From a checkpoint of a small transformer trained on Wikipedia.
Architecture: LayerNorm before each block, learned positions, tied embeddings.
MLP neurons of a small language model. Each row is named by its layer, matrix (up: input weights) and neuron, and shows model dimensions 298-447. Each number is 128 + 32 x the weight over its row's rms, rounded and kept within 0 to 255. Numbers have three digits each.
A block is one neuron, or neurons of one layer that tend to fire together. After each block is what it responds to, as a language model described it from the Wikipedia text at the highest values.

L7.up23:101039121058113166139143140166154132002185164132135175094142122148094024145160135164132050184091145166102128010148102117112203136144117124132129137095142123090110143171108107156134148170113204135098129075108138131112167116176172104109198060107131124074070089111142162099154163121132115100215169084130098140118114154088119109144144132116113123139107138109132130141100139133136126104113085088168171133108161150137143114135114095133111124140089145106113
L7.up539:156105125168168117103149228100124144129160148122122115126139126147147118110151115132093140138111147109114149062170082087112137125143089095064107135084110135108000164145143176120136063160143162149143163126129103076126144141118162136154147064149166125075080091078100126091110128163099118065161063201187088165134112154123140095135123126161136147175121208141143098073104070130132092215099118041161152069108141169143142094163092088125073107154125143101125
L7.up569:152082112150143121105089130081119112076175089165072147116168121172129123097189189166105128115151120112091180089157153114116138121114041125076118108095099136102120160075101094160078121180153147149108174141150186144146108127170192117130155090140103164091129123095078142122136173097100126122113100178160121168115143150112147105133132138068124136085172171091220146164129123142125128137103166151085131106091195186133124150136123130112178115176212118176151
L7.up638:113087142133138111189176127145166106173168126133134110144103164144063128142148120110068109120100170101148113148093153131155169108176112088129126103136049129107124187127207125132077103136166153183081168131084158128142144170123170126137121033136098157131102134135115113143131113150103098038095088132147145097151118126113191118100183086154102094138186140126184086116199123165100121130106171076114112102139172140110152083115133097167144133142093146154149
L7.up646:106128154095176135102163157128207128145137123143170165118123108161087080058136168096087080107116183174128112072116138120142123092156101125092107104117138125179096221123117099140172115154145196152147116103101166169098122167096164121097156078126094169157058159097145149138117158080110053119140112105188106186147100180125122128112127118139164150114151195112113164138156082123104108101128122127094142082136154154150102181086101092079080119149124128150125
L7.up859:162121205123108179099172070120125129094131110109079120167126087149091084083145139127095120198117076135142087127126114124135121116122169119120156127132068164083129165128115169114087082121162100136146179146120080186118142118108097151165153108119118122121153106078127156172085101140146051152103096117182114144160151134179135151174144119166153162132129170118143166106138117110068121151188090112077149108158058149077112143085124161134120054187109112174144
L7.up1441:189169125137132153136171097106146206076151161149135158159166105164126163100232209187089173158117088069137176101136102119183154112148083129071114172105113118130082163114142098123136128175098104157219093178131129109136133119146120096113153089183146122138126112111168104113092169046126151126098065139167114160104048143183115218078117130112073095091143124163158112158114108096120084132133135117155133115146122148109033128096095084079112036148070181110133
L7.up1549:132075115079114112077113205099108152049165123161084140099086141069090165096162152112097050153139167118108142075089109145153124083110097132034106151112098128118025157121127129137195085117144192104094170160082202181129158144180201135078183095142157127161062144093120098111119111094078109122190032149190081160125140099159123116169119170111147139141131136146116157138134144179159104110151146105129129143137134173123127174188105166090155126065134106099145
Article title line breaks

L7.up775:175132155178118141149136140159053157095081052103136131116155101124141176121166158122165110146158102144130045140115131101060142121165143140186114122122150138142189147085104148142109108104135132121105136163154062136116159123130175142199156086150150180117100112152099080164094136137147139121102109189114122111136100141127191149113041127123132129137085192147091032090121127099146153136086098218118110134152111130120070115111082105161104130136143162137047
L7.up807:086120102147106180141146099122156101114120087122089126117120062128092158181148124117099151123101165151156192078109111127148093106118117110116138079113132150153153157142180111094176124059121171166119199112079098120126051116240135171079132069133147153083085132138154080125094152117091074127120100110125073186169082109171105091149141123115097142158149118155120090104168155140130120150076118126144117106133090152141133077147130095112161110073113114093138
L7.up857:123094126090111139157133132109107235106148123115069103127083102158109109139144130163089104112139188201170153082132138133085121166085151116138090128163093128125136148099125112131138171127121150075132175105089176127119176162116139152139126086164158141153079124130140176146089151145145084126134086125112118142143144127176150113085146183100111186159123184123127085140130117138133143120132112112158228119121111109148124126170144133093108099163080147195104
L7.up1265:141098130124085086171127118100158143124075137122130174167133169167085128125181138177112165125102125211144131112150106083133143109130126175136115132161077081113078132150203128121143201105161115124154113135181115152105076152118163192086084119065078114131127117096114163116065129108086129133164158145134146179180105105136113108143146127126000132154137134109132167063135167107120061138144096084185147112117082138142125138143198111123138117158162122074112
L7.up1360:096132154109130147136161073142110118097158044120129125108154153151169127186164133094109124183076205154152133105161163164150213119100166152113151099115121128097143145178141150086110147089131163176114169125141103120097109075129117185150095117176090113125119081108153129104060126039122160112165136068131123097072123155129132182085106149109144104138123156112088097053143095110190107151150126157166193159142090185108077122176129156094088131126135160127177
L7.up1391:142111137169128174120167133048101188040114107139091120112164089131103107100105176097110134149094142160130135096138104106177162104171166153116207152100121102119124110112091108113106161121091085108136160101108088139129173103189114144132152047103147120148132074156134111135135149104078120155137126086151100142189063127139129183106153096102118139122127108155074128141117059136183101119175098113158157070134114147122131119169080158133157074133149165155127
L7.up1487:086131140137099112140137144084064174141144165098127191112105091138152090151142112123166148101136095067130072114155102121127164160138110117096108076141115071123137157166084102164158124131125120127126112132125169116126127118122140120145165079130148137132076177152117059168164126123083119107110128153134114168153122145109118125058124086126082099124116197095116162083156091099159119150116068171096148173149126119128138103118120124135108098163138197090109
L7.up1652:140090120185119114125113094132100178092135123092110104166107124109097053096150132130133148163114133118145162093097123093134120095127125117097136111138118065123154104136126206087140158109147184152113133176118177187112103144121184195167133099157133167148131081136098140137154127168127151099121152137168144123090065033122146079140133104101082148122127158110141089083106118142136105124176126159137182123102115147144068098114168135142174120109101143128106
Score separator dashes

L20.up392:162114108136108172106122093161151121098122140172170157069110113152084059129112139131080045150168082131116136103107118080189117025104180143061100103099095116111103147119097112141109132136162081125067135117178132138071110124122169155142127147156138094109065109108127120098158139069119122139095152076203118166109125150142157168100113135118123158158144125185162149118133070095147090122125126104171144040123100104090141124184133141174160112148118163157152
L20.up641:128151119163107136169120170099158123132164129139138144152133095143094099099177143095123111142066130154097103110128121152165122146097161170204155127062141156125208223102143119091151132196072114127143134088089151144120095112068104173149109131112108150079084088113068129131082095118184089158155121139109103036129126177157115151119142096157135159160106116090124127121100118149107089106206115108140119074128152158142134108081100122125163102156100091153170
L20.up743:134117112115140078136163123141111160172210124132156125182121123113144104101098140194134108135096167041143108096190117099062129102138117148086099142128125080140107133120109071178162133132109109112172163089187095184098140185103153136135118149142150101171123089140127104117159096082133067112093128155103107163114112178096147089116163122126072106148155187132162092150119148077138091121124108161110142108103139163137167136191045080078112068153135158067121
L20.up799:119127155137176116119090123149116129134153104108115192154179155166139094094153055181142096163132117124083064109149110146119088161156132168115115111198112101141093157108185176157117119155079102114110086166108143138145157125092100110127146159136136160097108133176157097177063084079159114122140120108144113139114147148152165135113104162137107188080146154136191108132095167145093203153129104183077101134064091148157116116126117051128125143172124098147162
L20.up931:162107168127080080176149199134111111103132118161128110073172150151142144094100099121114142121128172151127118117113133100122139117119175145162166110120129131075098129113137145146128116149112186166134115172120128139120111125102099173128127167136145148145114169075112124137125116171085176087071134125119101154128153128182188148143063088098154132138190120110149120098173063147062149151154142150067230130120129158124086090093104121140143183091112104138131
L20.up938:124134100144112168135120099131141130153168104164159157137079136111121109105126090080137085157149131149079128148133109092098161130104105152108160109123134115057069196134130087191108143153100088201201110123112196098124115126091140183185067133140150104169118086157153170110111099116024106138205201117072097151140101196109139142151141108161104129104162152130122138131134120120138147154140084126133181139091095108135099120108151143155149075072155151112160
L20.up1476:142130121138127133127150126136211070110149090090108216137177170157107104119107111103114121118108125070130103138158125094171094135099131139109192128130142212125095147136131187126069148142150069100149103099110136113152078111103146137141122103090098155133144129106101095107138130077110174131152140147089156181089093154115127135196161126177065117106151191163122188129133151129139133120131144077076155116093126125177076133117142137094190100123136097194144
L20.up1564:141155123137191147139119170079166107165102111139064108128120147108101079069178086185095127091090159132146092076130107188104131120134177128122201112122136129051125124102101105106088166186116180110133100140138179138124158125156138204104170168117087133192163063083086157156207067138139123098141106110138120152161099156106130133106113115160157157127132138132133115110164129090117153149145159076081157157149132169124139135160130115131148087133087145155185
Article-opening copula "is"

L19.up704:089124132185121104126091104115158127127119088082097112153130126143078090105126159122139156107093116158139079149155096151079113069115153138112128075080105115111080133181191160090141176120116126130145156082170122138112149128088092120176139149176076146159132114144130093122181055075128168125104137161117150140106068197119170118125089081163131072098172127146170114073125111151088081120120175042078112157161120147079091166115131097135123149152107181084116
Completion of split items

L20.up281:115168096120117123139166100119118109146113154161108145105147120143109174154197164141116111154122168144131124128135179095074054124116148162089164143117140105142148171143187135141102141117140064094108151160146136106064109140126124156089077124115148160127168197142052100121103045124143143145163128159055160158188092150105140141114118100098075068152106118175130150090174093182094125147099198170145165099140142198167090168111118134129086129146112121087185
L20.up633:116128135166108106093160116099141103115125095120088087133059100076178104145221223147104172141178153141099162128155144136109122089128120124142125109032086091116090130154140104156107148116131091150142145139080108145121146119123134100126138098122155155163117125113120111163143139121086115095128155155148135128189078098148188127164063140125096091117101149133143100130139144145135066090190142110165167142147128119081091115102181099094058103094129158095133
L20.up824:131105134157107138153062091134115145127123109118137119130108161150118154075183100169146110140090142085168169058173178124176127132089120152104113136068105080171116177103153118173175047124156109161171117085096079149151109137132150135195115127125160233149102118119134148104149138183113135087105151180110104150118128159120102146128081122111055130060136120160157115089228127151145141180121105154154149105149042130152131143077146132056125126135172079121088
L20.up867:096112071143116115162164115106149115131178115135154173102092124127123191077171169118167098184045161151109110126144127126092205166150160150139145101108069156089148196110125153171143087116119114113127070154183171160074141138097138166119120118146102108099116105086133116161074101127097124099164123156162140158161139151130146208069129129117158136112125117134071136093218124148116135087157112096091121088160118130122134084142101145136073074111115129150213
L20.up1131:108147090122042093129102137115106105114152083135099109180146129138120116127129188087046095142082136089088140113129126129119111157154138111128110103168095209126131154125122124126145084125091164131123131106112102136111130160103162189097128092115112139113138054104133089104145082169120096115131129169130117125100149108163175123138106079145127139141118096145117074153105128146083092139132169115122147199103110125111166107166124128136135148108140125094157
L20.up1147:133106137160126195133163177069077105105167110072127109131099098131132109080206233122137132107172131216157137105088128119098123131105095105110125150083098164106116137072142093142117131131123130170168134169114159158114097168154144121123140176141126160049107159157173208121183093136131097094140199155107145172208099156119102172114151103121100142161067117139138100109143119141156093112135115107106086078101158184181098177108088150168085083161090172124151
L20.up1309:138185098135125080142126142123099113142141152102123043132185113145173176151160160107105128146111089172104090148133077168130115144059128124109168155056086124096135196123097146160161140162092102140113153112114055197148117130110127140129096072121140087202109127113111174097110115157131143130045152143103080080113139195103120161110070115161100149106109141134109091133109107106121080100121115179107189173158098076127121122087154068109117134186112128121123
L20.up1594:066189140086165149147182143102094115129131104116132189141096117186139124108133132128132070076133151168116066095132105165093053186163094099127148125111136141114113169134064134179134068133117187129191118177112153112094125168142154163135061122155180093121154107062134191143087136147143085092109174140098108171163081120120115155065121162126124059118161129144156155151124178178114112099194135111150161109170078124118132089175111153116047136169162131177141
Separator before match scores